From a checkpoint of a small transformer trained on Wikipedia: 16 layers, 528M tokens.
MLP neurons of a small language model. Each row is named by its layer, matrix (down: output weights) and neuron, and shows model dimensions 112-175. Each number is 200 + 40 x the weight over its row's rms, rounded and kept within 0 to 999. A neuron's up and down rows have the sign that makes its largest values positive.
After each neuron's rows, "raises" lists the tokens whose logits its output raises most directly, leaving later layers aside.

L13.down986,147,228,260,185,189,228,173,201,200,228,131,200,200,130,167,220,150,144,185,180,187,191,248,186,202,181,170,207,229,133,173,237,192,162,198,257,226,228,257,210,164,175,221,212,247,226,187,189,207,239,93,83,152,228,234,270,162,217,152,134,176,194,188,99
raises: "ian ", "ological ", "ian", "ians ", "ians"

L11.down874,189,207,180,229,229,167,176,211,250,243,241,301,251,219,207,199,212,198,236,233,264,217,184,123,208,234,156,190,246,196,232,185,165,175,247,185,182,141,220,265,272,239,112,189,220,212,225,268,210,280,164,279,236,161,240,276,241,190,216,175,159,178,228,226
raises: "short ", "novel ", "movie ", "my", "video "

L13.down117,157,237,201,264,244,138,140,232,252,229,216,206,254,195,115,138,247,212,180,76,216,174,183,214,242,173,186,127,199,240,227,177,170,209,186,159,173,268,269,162,284,214,181,174,225,266,121,162,160,126,202,227,242,182,186,233,211,233,283,255,208,201,225,172
raises: "power ", "pun", "country ", "death", "country"

L12.down787,171,197,256,203,179,178,195,178,232,85,157,188,169,194,273,239,203,278,202,233,188,218,204,214,182,177,186,215,126,211,214,166,206,228,247,159,200,256,213,142,241,201,194,225,183,194,141,224,133,214,194,122,151,184,262,179,265,169,255,204,242,177,272,211
raises: "focus ", "draw ", "inspiration ", "responsibility ", "place "

L7.down260,229,169,217,267,200,246,213,183,208,132,232,193,207,209,157,210,172,230,261,184,210,202,175,141,183,254,157,190,229,177,178,239,149,205,215,202,141,169,158,232,210,161,202,312,187,203,192,239,228,147,219,266,169,177,139,242,110,153,203,175,254,214,223,135
raises: "that", "You ", "this", "that ", "That "

L13.down502,198,156,223,193,192,168,193,188,176,254,143,142,179,221,225,206,132,193,222,193,166,176,248,209,222,159,199,236,123,142,261,211,162,206,222,196,230,153,229,222,221,198,202,227,209,88,241,240,206,192,277,219,199,135,180,154,201,194,250,163,208,195,246,222
raises: "z", "z ", "ze ", "zen ", "wh"

L12.down823,184,258,169,220,219,199,218,195,250,205,171,270,135,186,180,231,182,202,110,128,266,239,207,174,155,194,154,253,218,196,195,155,249,200,213,132,89,216,186,169,174,291,164,228,135,175,198,181,203,240,153,178,227,232,224,141,197,247,208,177,218,158,189,260
raises: "year ", "year", "Year ", "census ", "ative "

L8.down135,273,201,228,207,193,252,254,172,203,177,206,204,146,127,206,210,221,215,129,211,213,194,226,172,179,203,300,225,186,160,138,181,162,213,166,209,216,131,186,262,255,133,217,239,206,180,213,206,198,178,205,222,202,195,272,282,278,131,212,115,276,172,174,188
raises: "which ", "being ", "which", "whom ", "ado "

L11.down299,212,240,230,251,150,195,182,197,270,174,172,176,187,99,178,233,237,201,159,214,216,223,234,196,229,178,269,177,237,208,208,246,252,148,201,192,210,157,221,201,211,181,170,152,139,233,177,203,242,225,229,284,193,298,202,258,182,170,177,175,163,273,197,114
raises: "ement", "ement ", "ed ", "ment ", "atory "

L13.down557,215,224,285,265,216,193,175,217,156,232,257,205,132,194,171,183,216,219,154,220,228,183,254,210,282,144,143,193,223,141,125,237,227,128,213,210,223,200,171,178,128,187,188,219,188,200,216,218,188,221,226,185,152,145,178,150,241,154,173,274,130,149,164,299
raises: "architec", "engine", "scholars ", "profession", "figures "

L11.down687,158,214,238,254,161,216,168,209,269,160,221,204,172,185,181,184,214,204,346,179,228,217,188,256,152,187,254,185,251,194,207,181,203,251,166,217,198,137,106,242,181,203,176,219,189,176,233,171,140,150,157,222,230,190,160,133,156,236,227,209,252,176,223,201
raises: "this ", "that", "this", "that ", "these "

L12.down296,207,192,210,176,197,242,198,209,177,185,226,134,139,213,213,221,237,292,199,188,208,201,163,165,166,193,190,201,267,167,79,256,240,226,167,304,233,210,147,172,208,196,282,229,242,226,174,165,207,155,267,188,183,162,195,236,219,150,172,186,203,170,165,185
raises: "size", "size ", "capacity ", "distance ", "cost"

L11.down694,191,248,215,216,224,223,82,204,216,140,228,164,186,162,171,223,143,180,189,160,176,277,192,187,209,219,258,173,209,177,188,261,218,201,141,162,134,184,117,241,167,192,206,215,174,232,244,172,175,178,211,185,206,196,276,261,215,225,278,206,217,209,190,247
raises: "until ", "throughout ", "instead", "when ", "if "

L12.down641,140,230,230,202,295,177,199,169,179,242,206,272,220,242,205,231,224,241,152,209,197,173,181,254,173,186,122,237,183,166,238,229,186,168,175,234,140,140,241,199,230,184,179,269,183,123,183,169,241,219,180,219,129,169,212,168,201,230,171,217,244,255,173,178
raises: "families ", "teams", "companies ", "sources ", "both "

L11.down894,161,222,201,177,163,151,274,197,176,195,195,92,214,164,155,154,238,190,227,210,180,211,211,183,221,232,148,184,198,186,220,219,189,250,239,180,181,167,198,178,139,193,258,188,188,159,207,231,190,237,233,118,120,250,187,228,189,267,180,190,203,194,231,165
raises: "the ", "what ", "these ", "how ", "this "

L11.down190,236,241,278,202,206,196,212,191,230,202,85,214,188,195,199,214,175,196,218,192,156,198,157,191,139,181,238,128,172,279,175,260,242,134,232,181,185,214,189,157,187,198,240,172,180,140,212,226,325,230,256,200,238,165,167,204,241,160,110,176,226,219,204,163
raises: "del ", "de ", "di ", "de", "al "

L8.down978,165,167,154,245,202,183,167,184,227,122,115,205,147,246,201,244,249,284,233,175,170,196,191,214,173,209,210,161,252,171,241,183,246,232,203,193,203,217,233,185,174,154,186,143,101,226,107,248,162,132,164,227,230,138,262,251,215,194,217,170,166,195,172,124
raises: "their ", "the ", "his ", "how ", "Their "

L11.down893,255,278,205,179,147,223,237,235,267,227,191,255,165,198,215,239,242,211,209,187,186,159,182,242,233,233,196,179,223,201,204,256,227,214,227,243,150,233,170,203,177,156,177,249,191,226,239,175,182,212,175,234,280,206,280,182,238,260,202,224,199,270,173,202
raises: "of ", "of", "corner ", "chronology", "a "

L11.down903,189,185,172,192,304,278,156,128,165,187,201,175,169,175,153,269,176,228,267,217,280,161,175,184,158,206,163,229,120,192,154,152,207,218,221,179,128,244,153,213,232,229,228,235,157,142,190,224,245,118,150,222,233,194,198,241,229,252,242,162,252,169,243,206
raises: "season", "year", "year ", "week ", "week"

L13.down945,173,219,156,253,172,246,197,221,181,175,186,193,175,292,216,260,242,154,139,182,225,195,232,168,182,212,242,174,233,141,299,214,194,226,241,197,187,216,201,215,144,202,152,211,191,168,198,121,179,136,201,254,164,166,223,200,142,197,242,193,208,153,275,189
raises: "rid", "ri", "ry", "res", "ren"

L13.down693,183,268,188,217,181,171,192,205,171,221,170,181,290,204,191,191,225,210,156,253,168,194,149,246,232,142,144,211,256,219,245,200,205,198,167,200,187,173,190,243,243,304,143,188,148,179,137,180,211,106,239,195,237,250,179,135,172,236,201,203,213,222,207,128
raises: "199", "198", "200", "197", "196"

L11.down557,247,200,235,169,198,148,151,141,146,202,201,212,199,175,180,203,167,199,162,145,169,208,210,205,116,159,266,232,242,149,86,119,225,175,195,97,143,165,226,218,242,185,211,248,164,193,180,202,185,245,243,210,239,158,198,136,226,191,210,271,210,260,230,227
raises: "today", "now ", "currently ", "now", "best "

L13.down12,176,159,245,222,294,160,221,241,134,277,177,180,224,227,178,165,169,224,128,237,213,172,201,187,223,272,235,214,228,222,182,72,212,228,201,94,210,214,232,142,234,167,161,237,164,116,191,262,136,255,142,129,156,168,151,170,186,178,139,168,196,163,188,124
raises: "-", "married ", "Bob", "Sar", "Sum"

L4.down185,189,281,283,204,177,254,208,189,246,234,175,176,193,206,160,227,256,168,132,219,195,166,226,236,168,213,195,244,96,179,205,243,263,155,152,184,167,138,233,250,169,159,239,192,317,182,189,246,232,227,276,172,232,183,191,208,233,105,180,178,188,229,227,216
raises: "times", "times ", "these ", "those ", "any "

L11.down798,138,174,138,202,196,193,196,214,156,162,255,176,217,178,212,200,268,277,223,238,207,208,312,252,251,197,156,203,250,203,183,204,246,193,227,165,194,124,144,120,216,171,214,228,233,180,184,194,214,200,91,191,254,235,190,198,225,278,169,202,247,232,93,170
raises: "help ", "help", "means ", "aid ", "will "

L12.down803,239,235,210,144,239,222,203,159,132,190,217,208,175,179,141,205,257,241,187,192,214,256,206,276,188,187,175,204,256,219,191,192,199,209,217,235,205,222,122,193,238,209,214,239,206,272,178,139,138,146,201,240,263,188,233,193,295,252,179,199,225,158,192,149
raises: "of ", "time ", "of", "tim", "Of "

L13.down228,132,169,195,245,198,209,186,189,227,253,154,198,136,223,200,119,186,204,245,223,135,213,197,217,195,322,183,102,122,210,193,182,254,213,153,181,204,235,202,194,192,221,216,201,299,207,257,169,205,246,279,203,128,202,219,175,177,228,180,237,228,176,182,185
raises: "I", "II", "III", "IV", "II "

L13.down631,214,204,189,212,193,138,163,181,198,270,223,158,208,206,177,222,178,209,170,176,114,167,211,111,210,178,207,205,178,219,196,234,193,221,203,162,247,135,200,164,176,146,168,120,185,233,183,211,207,197,248,154,207,166,262,231,220,261,221,143,195,227,232,242
raises: "was ", "is ", "has ", "would ", "could "

L8.down935,178,230,249,257,141,220,202,157,138,172,198,238,210,208,152,211,181,238,243,227,237,198,199,199,150,142,257,199,196,170,220,178,259,276,178,242,234,184,196,288,238,210,226,189,205,137,211,162,191,103,138,215,245,221,207,147,220,208,166,203,228,179,196,228
raises: "which ", "whom ", "which", "that", "This "

L13.down202,202,190,191,226,153,227,192,177,170,209,198,236,215,182,181,167,195,231,252,229,204,182,198,196,213,221,184,164,103,195,225,154,207,198,211,234,192,230,208,234,238,206,245,264,147,189,178,172,178,247,230,215,148,174,199,225,227,195,164,196,277,181,231,156
raises: "III", "II ", "II", "three", "Two "

L12.down652,221,257,197,166,223,253,219,275,261,218,224,224,190,269,245,205,234,245,228,188,179,224,153,200,224,173,191,245,206,195,264,223,237,179,179,249,179,168,178,184,218,256,158,212,195,215,163,227,301,178,192,210,194,298,225,194,232,217,134,157,164,178,183,258
raises: "201", "200", "202", "199", "198"

L11.down84,251,241,211,183,175,210,230,248,226,160,184,147,268,191,215,228,244,217,214,177,217,177,135,189,212,188,150,187,157,223,190,196,301,197,241,219,245,201,222,111,188,139,240,208,268,179,202,138,161,227,201,192,246,172,229,192,193,209,219,169,258,150,223,189
raises: "’", "'", "times", "previous ", "times "

L2.down497,225,134,159,209,198,210,142,186,220,172,227,149,138,267,190,224,164,110,253,176,127,189,144,209,181,277,185,263,163,212,221,221,223,187,180,150,219,179,251,154,180,205,179,236,190,244,143,231,257,205,135,255,215,197,186,280,189,199,174,218,217,152,245,208
raises: "a ", "her ", "the ", "Hon", "their "

L11.down727,214,230,255,163,248,163,156,147,305,292,213,171,155,169,213,176,149,173,236,192,146,250,179,216,163,213,257,211,313,207,192,184,163,220,197,248,227,186,155,209,200,205,179,212,235,208,203,157,181,207,224,206,175,207,173,151,203,223,200,220,234,232,167,184
raises: "of ", "of", "Of ", "Years", "percent "

L12.down918,170,237,201,276,258,148,226,162,186,186,202,169,192,241,273,174,222,230,249,202,165,205,240,232,154,213,188,164,214,239,178,212,250,263,211,230,229,207,168,186,195,250,153,140,244,157,267,213,131,245,189,192,179,182,163,190,219,255,245,156,155,149,198,195
raises: "it ", "there ", "this ", "we ", "these "

L12.down2,255,215,167,189,183,195,101,202,182,195,241,136,251,221,220,197,177,192,139,238,153,203,248,189,184,272,205,184,198,213,182,223,205,192,186,250,241,153,197,139,162,190,198,162,183,125,195,108,218,196,151,213,252,157,216,250,231,242,266,204,187,218,211,166
raises: "has ", "was ", "requires ", "remains ", "is "

L13.down808,216,215,168,179,313,227,212,180,238,222,260,205,261,213,273,195,227,201,288,225,147,178,250,293,99,151,187,223,205,230,243,197,242,202,188,206,195,197,181,244,262,227,179,157,159,234,144,145,207,240,198,189,145,210,260,228,150,179,153,176,169,221,237,203
raises: "201", "202", "200", "196", "197"

L13.down273,203,212,199,251,221,195,175,223,189,134,186,219,165,182,235,218,179,180,200,217,180,106,151,224,239,196,246,117,238,219,221,188,234,233,157,162,157,214,199,249,163,225,241,137,264,234,218,207,219,110,223,189,181,169,202,140,190,161,149,229,194,230,224,241
raises: "de ", "da ", "de", "des", "die "